{
  "head_dim": 64,
  "activation": "geglu",
  "init_std_o": 0.00308,
  "optimizer": "muon_variant",
  "decay_fraction": 0.812,
  "doc_mask": true
}
MLP neurons of a small language model. Each row is named by its layer, matrix (gate and up: input weights) and neuron, and shows model dimensions 640-767. Each number is 128 + 24 x the weight over its row's rms, rounded and kept within 0 to 255. Numbers have three digits each. A neuron's up and down rows have the sign that makes its largest values positive.
Before each neuron's rows, "fires on" lists the tokens most often at its 100 highest values on Wikipedia text that the model never trained on.

fires on: "\"", ")", " |", ")\"", " -", ":"
L2.gate1114:124159125142125099111123134151103080143109115180139122151073125152186105139145139136135154106139131114087122115114117122150146131132159137113156152110165130140120196153187125102146125103142151171138113122075147119080141138140125103150120107149120093116149152138134159177137145158128108156105136134115190089110159120139134127118099099106154072150094109184116141148096112150082108145147
L2.up1114:137104133155167153120110092140118148187148153120123144111119096139146152123127138150122145105156167126100064134136127125133118065115144106094093150078107155125121097098123149156073150130148126167145119088188150114139144165121141069124110154115115107110107145114152107128167107128151131079115124137114085127126163138143108135123119134102110126106113139090159138131130120087110145140119

fires on: " |"
L2.gate1149:134169133113100132128113143113146112117154101118144122181124125180117094088122159138137123125109139138104095145078126143116087116148119130092122096134133078142068153145157131147126092152076106133110149151087091125128118143150122138127141107120140106135139136104143121166160108108112120141121159156132094126135136130131150146132122104145167079145131136126151139122104163124140146100149
L2.up1149:120170148142107095137098168111164112170187127160138125114146141152141099104148116090164127120163075114147100103106114118113127116136086100156094121117114126133122140143150146119114121115103131121143156157093142125122100123153154089128094165124138136094120136166155132084144135169078116098140127124159126113116158139119115154134130135109144132163124103120116089166132141133178117084120

fires on: "==", " =", " =="
L2.gate2403:087129102128100108161103106164117096110091184139116116129155129156146102157142091116147153159154151145067118114108149153098156136086111110124123089119145142158092129110159148109129170122142170093122101142172102119109101111145104150122132141101129120156141142120139122138137162120119134124122092149154112122126137128124121128130151130123086150163130139100112139155130152105152153127101
L2.up2403:150132107072145094151156104112130091147122106120120123139122123138142121138119119144120142148130132160090136097112199089095151121150142166154177146151117138155108138121119166130122139076170111118086092153128130128117113138149134090118139138143110141126145153189117067150112142149103134110130137131117108172159094155124126140140085123088110118181100118138114103110118132097127142128174

fires on: "-", " |", ","
L2.gate2455:147129129147172154114142149118142170112131110090111129136135150092100114142099095111121141153109114139106150113098122105134129160162108116112093103129117142094122111126120117114120152115129126111146151189132116134146103159144151183087109145131138098125104141100159136139094178130131115111108061138158138120095135143102114170115078113070126171186122115118151124140150122149136119116121
L2.up2455:132099145158155162130105145083088140132127130119121161115085147114120184112138105148153100154125145123139093111104143130123128119134164157120125104128078151126098120106120134105111145127129136112134080109124133134131146164122132080154123132125151104101137151100202124131114118153100089138111066139147132115122125113120112142124114147139138142154140156161112112127136104109122119152117

fires on: "-", " 1", ")", " 2", " One"
L2.gate852:159127149103105110151124161130113097160140148154101146138102144127149161095133120114095127085116119193146095124147118119174128130090130135111143163141109145136124141169138124143090151108140142136148123082155114093124103150082122147116165142197117134137176113130131143123146133106141130126154117150127129122105136125169154120122164124152087127120119146147101128136132098140132124087132
L2.up852:141098145177111117116122117144148144128101145149106130098140076083122134118122142141109148093116153129148136114150119104125093157159164153112163158145110135079116100110135131144146124056141119146119164169139118076114116093124144147113146170165141123165123111136159106133126148149133146134110077118116119095138101119115127190109112158131088147103093134176127118105153096112132151095114

fires on: " Don", "H", ":", " G", ".", " N"
L2.gate2152:128081149145120160107146114126101148156125150136116136117146152148150119136142131175126096156178064109142160119085117090143143117126139181092149125151150122156148123102135128130111110152078127136115089107134127139107117150150143132141115107133123096145148133122130128172140153128163186096124130137149156133109125094135125131107123115144112142098133093112145104124131153083159119151118
L2.up2152:127108134099166137120112139115111165235148156130103115115101128168116102111111120101111170153141099093130121133129140104139124112133156105114117140097101118138162174070128113115119134175119134115146154117116116162139121140112092111154147124151121149115112101147153110116132114114151122084154147102142129163169137098102143133106135128097153137112114149137108122119093114110145123130139

fires on: ","
L2.gate2056:124159125172160131131125149097113103126105136121111122122107159125148104081158131148174076126107105122147140099116117110160136100112152081118124152112151080143120138145155127132147101099127104089109121134123175112108143097110115135074103110142163111120105164100104153142154067117110111146129149157097141128116138144091131166118119129125140035145084123105103109143119143121124166084145
L2.up2056:142078112115142117127155097162132098107132106137137142130115121100098094113133142118159167141141135145128124131135098128126149090138145114163147138114133097118122123087106128136137084167091082148179101127127106122091101120139136142112135145119122140136099119144165133142136137133128144152120122120136108099091178150119113159154128118188119120118145127108128130125097147136143080107126

fires on: "–", "-", " –", " -"
L2.gate1676:130138120115143128147109101125129126074117143126146126107138089131158113137115094158128168174101122130150134108134124126132132166138140163131119150115133115099133110112100157154115070105149103106140115179137143107138121101109121112128116126090142139151180079142076121141181137084154098160130101172123090117122121168143120172152143124138135147149120202147106133085141065140138119119142
L2.up1676:137123137141137098178086158092159127130084113131115122156121145139175119112127075095127160175092143152122146087150141166114129156130134138180135118141148098124129105133090164114106101135133090104116137160109152138071162149114140137139117134108133101136143120170131103155126142118100117162148105138139125100112125121121136172129132098126140118119119164121137119139143128123136131160095

fires on: " 1", " of", "1", ",", "}"
L2.gate2763:147119128145127120144124126112133127162124108070128079086112135143136069124092165114104108139122108153134119146158139122102089150168171120108111125102128112129101119137135093121121149127153154130118119123161092142156141129078117148081145145143147106138137166140121165145153116087120111133107122122159124141145184104117160085155163099165140155170177110179113107176175109112194123150141
L2.up2763:122094093192152132108144096115131070160129143111128099151133100148113111130131118119123160150137108111117113114122103118119151124060150104116136083152150135157121098162117127152133085125166187137132119150190104148134136156165077110088117106129124124160086136139114123108091185141159156124123140155094151124118160151131123097189186133146116144177111129122117104139137078109091131132074

fires on: " was", "nd", "st", "d", "rd", "zer"
L2.gate2048:133159170132121187166135131159120098104130174105134104141120204116101140138101111078168141133157124092104122165114142110121167150114099164141092119129118090158119119141148158163136116135126128125105124113151162123150103131113133127111176125162140116136143089111108127148100117155111140124108120105121114126114124146125133125197165091112122141160150137111118139134124145129119130120085
L2.up2048:137087138143105146134118119136157094094142141149119142127139168168115103156113117148142131101179080143135119138122156096132156139100115170076107144146134151105135119149126131145188158166102132116116129133119152128100130085118163146138145134145150135165170133134153091115101140137132141132093101100130105135138162106133129141202152094155162126149123131129148123152145158124162119086157

fires on: " of", " from", " at", "-", "ive", ")"
L2.gate2972:146121119110152147165130138158068117101108120116114126121102135106132141120136111087110110141167094127110179150143089133124107141168104139118127154144173079110150166140131163107100137165089150155103099110187135071128093161132120105110106129154135131123163088135111140083129104146139119117152097152140148103087127126149115120153204131133151128144107156111080118123122126148100107088111
L2.up2972:135140155068108129098061167121176095092115106166125162111117057148139146067159166170084107115123141118102170093138116115144090085111129137154127153126168160147077115119156147119085073115171153160103099103125151161157122144097132131128136093148135102146127160095087116125157141142143162108105120124118116127130095137152134141131130141110113115081160116138135140092140109147112121110118

fires on: " |"
L2.gate1915:119145123118122128109118194171145134117137115116138127130135116127127138126151150161147139151141107132123090111109117121124142110114109097141117138103108117123131151144137139132175129132084148125155106149127080107155185130136096100150142138100138114144203110166175100154163122140112140087160131130150124103150136122086128124140121133147134110118135168120121127081151089099151120163127
L2.up1915:128097151123109146126147157120133149108183096141160124150162121084113167130108135055129175126128111159118076134145114137120152126139159086108144083143095110172119146135118116150117074073112170109151082127128075098129134138137121107142123099110118114128133126163145129181146180119123148094150130174163170116110095161082125132095109122104167126124165118082108141151121120174130122126103

fires on: " |", ";", "\n"
L2.gate3035:072127130113119135143110154149139129171176132119127111101116126102116116082149128128123098146112076185100118157105125136151130158114113073105141157120122131159119109078087080165154156146128137116148122106090102125127104106129116131127133119089103098116143089160094177160140160159099122163126100130131137143215090159159132131109140132113141128130180153125115188114156132103155095145110
L2.up3035:105116153085158167118112110128069168105174124129084110128126149140145157123151109110144133155132116138145113182120137145169126141055129071134133127168135139108088100143096109089121151124135114121164069153112136124133104129115091170152123146121127161125132130128102113139151110115132174103101166124141145117151139172127160113136146139093124121107119124133166135173128136118110129158119

fires on: "-", ":", ","
L2.gate1937:144116186152091172186125131160128062099108127149107159073158146141176121125124134133135153165122136134114138119175100097139166118128111128160115117115145182122118081133132118116123100098155135127115106178117182165155119104129118150108123108124162146165135066145171139163128170145142140176145110142152109138137120142163130135120126128109152117083119129099147159132124111112099126127124
L2.up1937:133089153114094110154119130117142115130186132141124124146137099155108136119094162124163109169132141119069119139137091130120132108134118105136164107112101111156186143135123111162122137156155118166157090104093084170139144176109147109107139139110121179111140174140131094178133141127112120134131110146130157129179141175142098119143133140143089112121145194127103142144134160160120084123135

fires on: "-", " |", " 1", "1", " 0"
L2.gate1035:117157138132123133127120127081120168116112100127059133126130121147105059129101146168141172146120160125136143182145118119163155123159170143158154165154166100120147120107114114117100143159126155073168087102107078140150109114156166064133106103158101153154118126122117120137117151092122092133112123103119089121158161132118169145101107122126100162141180100119138154139131116105132125166120
L2.up1035:131104116161123141114163171127118146169115112117115146171047092107133076137116139161140116106139105141122170113115113131120150120140141121107154125098120168158140147127086159149085151113100170119112155121122133182159123139093131144128139111139146137133103131107161120131111134084132162136138141132123157171134128149110106173157143114123092114150125118080143085100100138084146098097154

fires on: " Label", " Love", "ell", " form", " body", " to"
L2.gate919:150141109158134145114160090133119104126115131126107126167106071096067135136146126147086142116124141116101135126125113122116120150135182100128129163156112136121111129105147105137137182137123114126121126112094172120112155147138129149164143173153138140105113140125103125149115125114146143131106154151127130103134176137116169135110096103098174153165116138138172096120124179110084149158128
L2.up919:153104111140134151085135095118143088096128109137152158148148086099105124146131158146129116140154131102115082131089098145151110072114157101118168089154108162127162137094106093142141114128123156081114094112090107136119161135167151145151160197092126161115127101129140104117154182095139158147125137124139133092137153090094136188105084135115114138085108106138150151106138128101128159127076

fires on: ".", ":", " coach", " single", " in", " manager"
L2.gate646:138133122149119136097096158096131129122143159113120143089152103104165163154117100143155120140171117123134158127096119096140092120122123103121131112165137134125115123132117090141110102135111150172149130130121119147116120162173113114114144155102149089150152140124115074118105133127142134150128134141129103116128093136136084157141099139114122147100132136112135145151096112102122162133156
L2.up646:116140142119151159086144167137130172138145120156112138151150121151154131114141118121122107140140163134126165100138122142148118076100149177096146115111102103099093158153141105083125109144132134108131115091112123123126117146137158133168145194081137114140107154155132120119105115134153084127136121166106128123093178133135105096115116143101107120112109079101127112137143088178170158120121

fires on: "\n", "=="
L2.gate79:154129099157130132145138173162129088125129075165152098168143150139100126128077122123136121144134107110076144110155154142145129131096136134124140122133129143102095122137133117109099097068159114098138107120104158161095091093132140155148134137148160103136132134132126148111156137167116109085138116176138167103138101130113147121120145146149099143114108161092128143159151136086145156124121
L2.up79:107114109090122122091125143107130113140132117128143112142148145114104111145127141153085150161111114077119123132107142131142093115128122160139126118138152123090152145172154123108139143092163129101143125114159078155108147128149121091135112120117135116111149103122126142197061128121115154076116108191130197122086099115112117116141112134074124123133146152113111141111151104105127148090125

fires on: "\n", " mid", " turned"
L2.gate204:137121143100095159082100146111149073110133081077116123109138106107157134100156121191149116113135132155065070138119105141124128142133139138114142093157102099148116150155131115141140117136107149088166147090147144122148150151133108150102141138101144131122129106128082149140150135120113125100124138140139114113141140139092122103122128109136137117112135121128114128113144138119150086112124
L2.up204:157148130098069140145134103127124129105105140107106112125140160124114121071159116161145150094120093105139108160140142120171151155130082127106130123121104121127129101145109143106099095121141105126133113141143140132117163159119123161078084107121162132091118087137101159129153106059089105114122145103140095136178117137180139123077128125140140147115141119132119139122152149146117060110103

fires on: " |", " May", " January", " of"
L2.gate1517:168133151137151095136116090167102155169146109170120144112139114111141122128125178135136105139132142169181108099110121169131157159141156135073103119169132169098119134182149133151141130148130057111114142137129143109127116142141134102107184152131139106178120154085135115104120112143129122103128133157101143122138130136138130094099135145161086145155107109127139111129120159171175138145130
L2.up1517:142143141117137151154131141143078125120132202134113154154110142139147161142109145075160151128140139096181152137131158131087170129114111127087194142140131148111134143126098151140127130155117108104156117114135139154112083092138129102127110143154118124103165140096140135126119123129135134106110112109096142156141123152113146094156121128108129190139112124158119117176152144091139162118151

fires on: " |", "born", " born", " 1926", " I"
L2.gate331:134129081104134147130103154060157142119125143144103145151157127172152101097134137124131145138115095102154138118138107110155136140096149126083127117132148099158133149163172142119138144151134140147126106138177137120123122123103094128125118136122121123139108162141142098129156100113164103164106149139107160126156143119101122123171105100146131121135103124140146111152161124066090129126143
L2.up331:158157152130149154131113113121157162123085142169123134149140136161136126140107090124176159100126110076141107131147119156139148099126138107102068125125099088139093143166198119135166154133132120127115138156110136122115122127122103084124119139114121126088084139123077097139159107156160123127106179120141162157166168136119130132110137077118132128164169126173138129165142125126110158151108

fires on: " of", " |", "-", ";", " that"
L2.gate1083:132109149138141106101146137097100099137099066142156096129151137106114128122151095109137103130100110093124122136124114126109159147082135153100127134139103143137134138081131122122105125125134188178135161159076166159118147106153104133068162125161168122155132163100212145104138150136106125112103149135179179134183142137128125116125113143137098120160156159121156139116155107133161142128163
L2.up1083:107108124099151112109087126148124137142148130126123082128137096122146112100090145111133185126131124147121119126148119125107158125174164105123110137128133108089176088141140123158124111129166070131112128118083147104113146125109103159146123092148124129151103119133148119155108131152132141138163124086122122096134146165126149104171091152117127091122101131157111091106139134094055104145101

fires on: "-", ".", " II", " G"
L2.gate1681:138136169109124156096134108129135135128138126080071140124099127145162117172114136133152137093134092111156155100127132121119201128112135117122146169154155166126145136141138140111155146118137160122091088130130132169164122187134156115143115103119122093158142133133092087186088165128152118134127094134099114186141097125160141120137141112143104126151148159116157123085132136102146124119112
L2.up1681:159119133121105098129175122142108173175141118122189111119111135145119135105145095085122117154169151151149109110132113132133124080178119136119168129164117117120163127107158127108123127145125175129136143094125120134150156096106103119128102104143130144121106114106136145111150118104102113149127112137115150136122153113136145113087105096146166092149095171095155103136144158170150178097154

fires on: "-", "–", "ster", "th", " European"
L2.gate2823:137183108108120127128167150144096114117136136162096142126145117179122140060102117136099115128133133121146131172110128168158133131088138130124130166116084109135127130137099099147091114123088132114146149062140153121144151140136132184114150090131119090143124123171122127104115133148148101121141112109106139136116129133160153115116146103167126135133153168129126138081141096149107147157157
L2.up2823:165082122084142129156152117140139103155153133112157172136194103109137119166162143119127127098073162125117106152135090110166115081125122100153124130177142131136169065141134123127121124136123141111143130151127115104119139157133143123050118157134145174106128126121136117108154134132130137138126095167108148090116125085130144120145087129102137131110096137166141109120150138135123141106174

fires on: " States", ".", " US", " of", " Marine"
L2.gate879:105111162148114124080124171127127162141118082108157110088121117128095134126136126123135130149147112151118124110138120088141106141133125141146116129119106134076119114115124127091122136106118100119084119104097134093169095157135122121103129095081126122139112130073150108109163154128136149168147157079121107117152133142162138139143088122098107109179133094099135171149132163073107117072126
L2.up879:169149128148151126133111118149091159148103125112120160098166129188114125138136107123163105144100113139128153127136109120132131136112145102153140107177137128142135145139109136120114142136101082131149102130099122133107162142085186122133103103088155151138113131115139142170187156100098139135149151150138149158105080135114101138165162136136109100115137146103126106169154096145143179098127

fires on: ")", ":", "),", "."
L2.gate140:144161107147127149153115091147148132103110139118101084149191138145140125168162129131128152131154143112149168147134109160123147107152097135129152090140154157130133124119133169135133119111124097161119155166161113145102084140126112099107140097132152094129099129081136092188104170127138105161152095127135114132138152159132147127147103162139144149102118188134151161141152131128162170085156
L2.up140:156166137143120164134144090117132127119130120129122132141161130159131142128124136158180149125142086145111101092174120151114069142128136124103138136130154147114154084124159123150135104107098109136122115195117142150131105135122141122083119132174146145162122133133132123143123146106090148156120084150113112119157165158091097119130105161123140134140151179116150110120125188135122155108102

fires on: " –", " October", "August", " -", " year", " Aug"
L2.gate2409:123151090124129111140096140119143073143120165122160150113079117136135178105125092104144127110134155166128111120103097116126135144119149115118059137123094173139127119125153094147090147151160130116091113092152140082119149138107114125090152126112135097110079172088100084107190111195142110135121147117123139168110134143118121138128145117093123119091097167136105131137097125102168120128144
L2.up2409:138143171106121112173151140161124100146147141089128159140113108142136184124120119105173118142127127146137106138138145124113108158124147142134140115141119123115123124121070110122151137145163058111083126129106172158069104086121143099159162187152128176120098132130093074108104128147116114132137126137099085141129113123131145109119137139132192138091085148141137096099148135167123117126154

fires on: " 20", "s", "ed", " more", "-", ")"
L2.gate1597:140135118155153195179099170129141121108094089145126099103094121119087118119110124115128139099133103146132093121118157144125104133146144114156188133120106088093117152118133119146111143161148175139152117114113155108082056110111131141107152141221137155124146155132171133148130113142108138150072125113143128107140144147165129125162103111110163109127105133137133150127145136099130157127134
L2.up1597:137149114115115137120140131105123119142111130088103109165111130119096153145143152099155103163119133112125111109130139115128091099132160131154105205126117094108135110126132183132115103148128142140085136162104102128110094085161154154135175117159120151117107089135137146125110148159100148122137137126125159084092095116159102153079090160131145107163113157153183125123128123102128104118109

fires on: " |", ";", ":"
L2.gate667:108163156122101112136151151124120186096117079117141169135150147121121127156103163172114145176144153156120100133124145110146142117119177115139142109135095138102140119069093149088135094125152043130113106118157179085132078165153131140160126082095130132132150071095141166153134091139129118187112094090153118116123091101145114149140139136115079160091159130148132131111154117098141121126121
L2.up667:093150177134141150111125137071107111153112118167117141113134146098134153113095110104133124175132151104064100123130138094140119144106160100134173117130143145090160136110141120107122126125107169190149128114151149128075130157151137077188127129134119158126175117137158140109147128142115090151116138159142109134154105141153104085125125189133110120071116166137138109123140136144098120128122

fires on: " at", " |", " during", " of", " on"
L2.gate773:096140167196133149124132135127143105154096107124132141159125133084114099106138117156132150136149115162129133130149131117099143165102073154106184187131138110095126137154115120114112095145129110140104116097104131130142135129109161126141131116128153115178108111116148104144122129104136108107098157130117133133147108149095162114109131142157130176116129122123182132103131123106132147075105
L2.up773:142160154111127141160071126110117096144105137159145158167168156127092151133119106147145166142051146125118122137111119131070139107155140139102144100159072138128103154124099094127120089111111107133130113149141134124123129145115141134150125150160143093169117148104133126157137122121143062118093098108105093144147102130084125107099133110118162134118157116073162125102109140112178198140146

fires on: " and", "based", " based", ",", "ing", "es"
L2.gate505:167124095154142107140095168115112128121131146124177139095160097096123152155151124126122131156159098081117143072101127119124100149077138101140095137130139136112131144121102144117144113139153138136178124148146139131084169147080120092142096171097132148146140124127161149140164118125121160140137149118161153139121190119132103149184108098041148131125137142108142133119146128161137126151142
L2.up505:159123101116159076129102115166144142085082152136183143088113112132091081138138129088113143135142093134140126121112136090135120104146173123141140131158150117151141114144142144170122087138146114172154104119154134170134107148093118100132112179100150127152158105117147131175183132127124164123137148083125108178163124131128072106142164137074104140101116121153131136076159130150131120126139

fires on: "–", "/", " (", "-", " &"
L2.gate2914:124123117114133154166125073151133125166155111125146165092132131120093141123140088137123139150141119212125094126127138127133156136089157109126137146126087153098148124087138138155160130149119096166111123087189117131130158119118134083113130124107136125110152143132170080130155133156118103098109135185091127093132120103114104123180135105122124156113084195132139129130138131098109119170110
L2.up2914:146104131111166111153143108113156104134106109110103168133157150177127125159181147130159102085129128127098090119197146150102146121143149099138101144139101137132136134132124141135048102145117085109107192120079133139158132158135156184100121151152128158143157132144145136143150120154157112141129115117108148122132132135108125122124073116136134100105122119121136108108130114122119120148124

fires on: ")", ".", "ap", " other", " Total", "o"
L2.gate928:128132120171138121105112098126114100098146166142141116159099077194133113128142136117094128143117111138104117137142108137143117160136103115141074173154120163136101124103159118145118155143159147108105078182146181146100124099092098168140097130119148144134143161108093119169174160147094170115106147144091082131153097136100102090133090155134150175162117117175131163148127124149133148130112
L2.up928:109128131143118103099122176097107105097121147129092124097075072198124126107126123089139117118132085136119115163114107123155134136139107145155131188125144124166149145115147152173124177155088161171069101156119149114140139108135124117174138105187147133138198158095092140136148129136109158105099098113083097125136103173125091070112154147124138144168112095160146172170124179139137135130119

fires on: "-", "2", ",", "–", "3"
L2.gate721:135118130103152143151082127112113126123124236104117118132109092082152133156167118136141098120108161139120128128124123098087121130128137117142096144113154113167091167180121105158104150154125150116143142155123153165136113094142136119116106122169130156149134140154138111144155125165135128125128133116137131128132132089121147102121133146141121120141099126218145126136143136119172128137140
L2.up721:125102137165165117163108107139110151092137115147102150174141118141142109141128101151158092104137150171091101129136094100111065111087157097116122135121140163132079134107147136175151143113141127121115177143145143155131132135134126105120095120117135143110130148121118127140141142194092148141162138100135145158146136152160168104125099159116129109113117094175161151123108132139164123148077

fires on: "–", "zer", "&", "isto"
L2.gate64:070182132136076130085099121154142123151114168119107115188146151116115152140108158181166145135132165099115138116115123093140104121141145133106139105126123116118172157087099125184145108141157086133139151108110114106133142115138113129094126150120153135166145096146124143124155148116156154126103144132120144146140145120113079134133098149143128161114136132094161152153180123109178113140181
L2.up64:132089142113103155138092121106096119104114114162178131110155149127103091145115124130116128096138145153153073124114136157158122126097095114072143112130146110171122109123124114090118135138100124155126132150121131136164134141174150119207110138129143146102110140142092048134139135117102150137161113134128129090136164093145078086122171121101152154152099098125104124145106133149148193107155

fires on: " |", ",", " –", " —", " -"
L2.gate1320:101117126166163158125159150115130140164085162160126166169112084111117128137128132131186146140113134089147130120088099094137117082120199135100125177134089145141125102156139103106136104144135126153125112103118155123068128163170112075147108152141144139118093133093154126125125082114105113160104091113114148121091145116156100118098153160101135131144108131137140089172134120131094140133168
L2.up1320:115152101133141144133131129135131113115163152146122161139100138110123132120176079113166097121149085099104130128181111122120132109102135136073095157110146172122106147125081098130116117080117122117138069111135143142127160146160095094143133178142148140148133130112145106132150146113125111135112142166136135120088124124089130128093138136099133124096142132141093069153144117141154149115168

fires on: "-", "–", "'"
L2.gate1142:123145162105165115094077117111162115137110157130127123108159104128170124131110107175110143160137134155165146170106120098172107105122131107171133090105166144112124124136107078145150150117153200101099139183111163150147116095114177131113154133122165163148143172143100149163156118151164141117099109120151140117187144128135135126082127131159179174163136125180127171132158130129144150127162
L2.up1142:100117160139162124133097110162120147127122138116109111104102167140139097102158115148156161146140091150141134149151147123152119165105128159149121129125113136092175146160156150111162152154088161106141136113162125106093118136127177135103153101133116123104123137107110173145131114098135149119126159138160171090129130128122170108080083088094115146127126144119147150152116132130096184100133

fires on: ":", ",", " (", " Press"
L2.gate2272:109194153123143144134080134126105104135103085161078114064152135130144112135127129132102139181128099085162156124138122130116143117170116127123167106143132118131114120121108131166121119170106146177084107120129197067134131099155132144090162143136150147153131151130113143142123112131193140137108126110113116102134119116178120125119128131169117183083127131145133154155114145090058143135150
L2.up2272:134133138114116151171095168134131055199092134157118133110150114158118144127090136184153116172124135104113117093147133136096106121130099116118135090103104139139151113100131116165102120102124134148127107116134151126164099119125145133103116121130130132122144118137122093130165109116140111138119114131106166154146126107134111132152121110151142149097141101112135124141096121172131113101102

fires on: ".", " who", "ic"
L2.gate2525:118118121145116107133155121081119142123115155141138152125127097108133133123076113087184112079139152138086081123133122084106151126148124119139152148110131090149099147180126116120119150135089131174142209104089136124154138158184103163122120146121143127147124145116155164158153128135087165070156106127102166101109121113123125146139097150134110095148120154113150084152135115128119153160129
L2.up2525:140092155186143124115145131128124145113109114114110152178125138086133189117173128092070147085147146154184138126129122102173133115140162144135118118131122085143110169122143126130143125076134084115129142131124109139125138122157114156166146114128138165113133128137142146112154097117134107126146123127094141178135137123114089131137111135111123130118136104112129139121171111110143135176136

fires on: "-", ")", " K", " |", " An"
L2.gate149:097134157136145147102076138123132129129169152160117143132158134126119153157093205129118122138136120149114122148175101120121138112101149135155112143151123142100084134125130136148111128138105150149163130123135146128100136139080130110133099134197158127117122147080088084113129123109142104133135130143153117150100132137113120139100160136173155117093116127169091143136130111134094069092130
L2.up149:110141137138121106107079148136085169099130137170115134119136128136118133137116125099127105113149113137125134111131114153142123092121125114140111154134119113088162103112112134137150129120117114133084159151133141124124152133079142140130081140170156101132102171104067126147127148142180128124109110115103141131148124160156155115120129171143160080097120184160124137160125112097110068144129

fires on: " |"
L2.gate366:129088105133143124106144071154131068124181096150126112140162136143148112115116087109188122122117144163145108122155102145142123088103130131133159151160131091126106155119116137119097096099113128099151140110101140132088118098155131193129177088191157107142177128132117119146108113135173153134133157098155112136142156102106141097126110145125133083163095106108136168170144113160116138108183
L2.up366:167128152148106138096089082118134131145145125118128152107147135094095157137087109136100136114085146103091124148107136076127147121106166129105150108135160122059151135163075111125093145128155118107144100159114184077124164104142103109107140151149117104136127114113126157160089110104128149137152087119175161151156166129115142126128118125070153118154112107100123126104070116145138152141123

fires on: ","
L2.gate2089:127133131113132163127132129147171107161137108100172149146151138090133116124093082178201133166149143073103137128135134086121100157132133121145136149103087123101132126132129130113136056116131124092126103168129152124099115131123155129105117141133118111136131152095115105122121167172166122133111125154114161156152108105112127150147092140047134113132033146106160153115164164102182144133163
L2.up2089:206141139131150147116099117133141146165153099099180153110108098133110143114107128132145137124128134132111131158164117120145092110130106186147102096127090113111130119106118152116136118151145113092108080097134151108136101100136106083143140133161133123150135156072097152156162146137169150143167114150118110113132163156098098088135135138111124164130174137117127144157114186125142115161119

fires on: ".", "zer"
L2.gate2752:126123140142100165100155124126122160129131135113118089131124138132129129146120132194128142078118099113108157110139108117106150094128103138090133151093143143100086113139126154134128136148133150126128094154112107083181089102105110098109130095094141077095097135142101153110135130090099149143121120162077114114120146096125128117151087147156121128165149128071131143131152168105111122129097
L2.up2752:165122124140104123049112111108125150147144148107131183145108128137097114101138106108114061134134086140090162139095131122106121120133111107107138168114140176142143103107070121105143106154122148138134103151131143122132131093150156151142133103189132128120123106101130127117138153168123138118165092130147084168118157093134101120111125111166159116125146146164150107172121120117127136177171

fires on: "-", "–"
L2.gate839:120120113107151130160117139144139134098138140134131107121122122171154116137135096179087118134124124131145167153139126164136164122143156177116136128119123120125110138119098140132156186145126088141108127137131140125101132148101097139127123151135139124108128143145128147115104143106080153154138148162126144086136126098144177121126144103155123137111090184144180086139133141086134117111082
L2.up839:112075151162152146123132155135162156132143118121129156094144176097136160110174151106140119126107106116139100119110139164076126199178115100142148090095101113112144133164105137132093132122145145092135139105141107140135127149151076142140171113108126127111130164137098111111109117121105143123124128155116166121136094097156127129140119127132124147096151126153119104127098158126115118162134

fires on: "–", "-", "+", "et", "0"
L2.gate2128:132120129134137117159137102151122095153140158132129109185146123104159121142111083151095139120125126133154103150157113111135146106134118130138123120134118126120096091120102125127155097120160147127146117120142113145166119164136191116104142135122144128137168110171158136164144166148131099140130129177118111154108159146123092179105113082111152127087146153127141143130105150146131110104104
L2.up2128:130127123166112085116140114125160117108119152091104126145144108112137090070065122151165111123134118144134136137148102116126128173159108160140154149180107092136171150125117119142156142181113158129057146144126137144145154140105150151140146136094134151115114115111121143078196108102133136098155110110166154103158159130094104146126121113133140131151104168130143136166121122121164129123145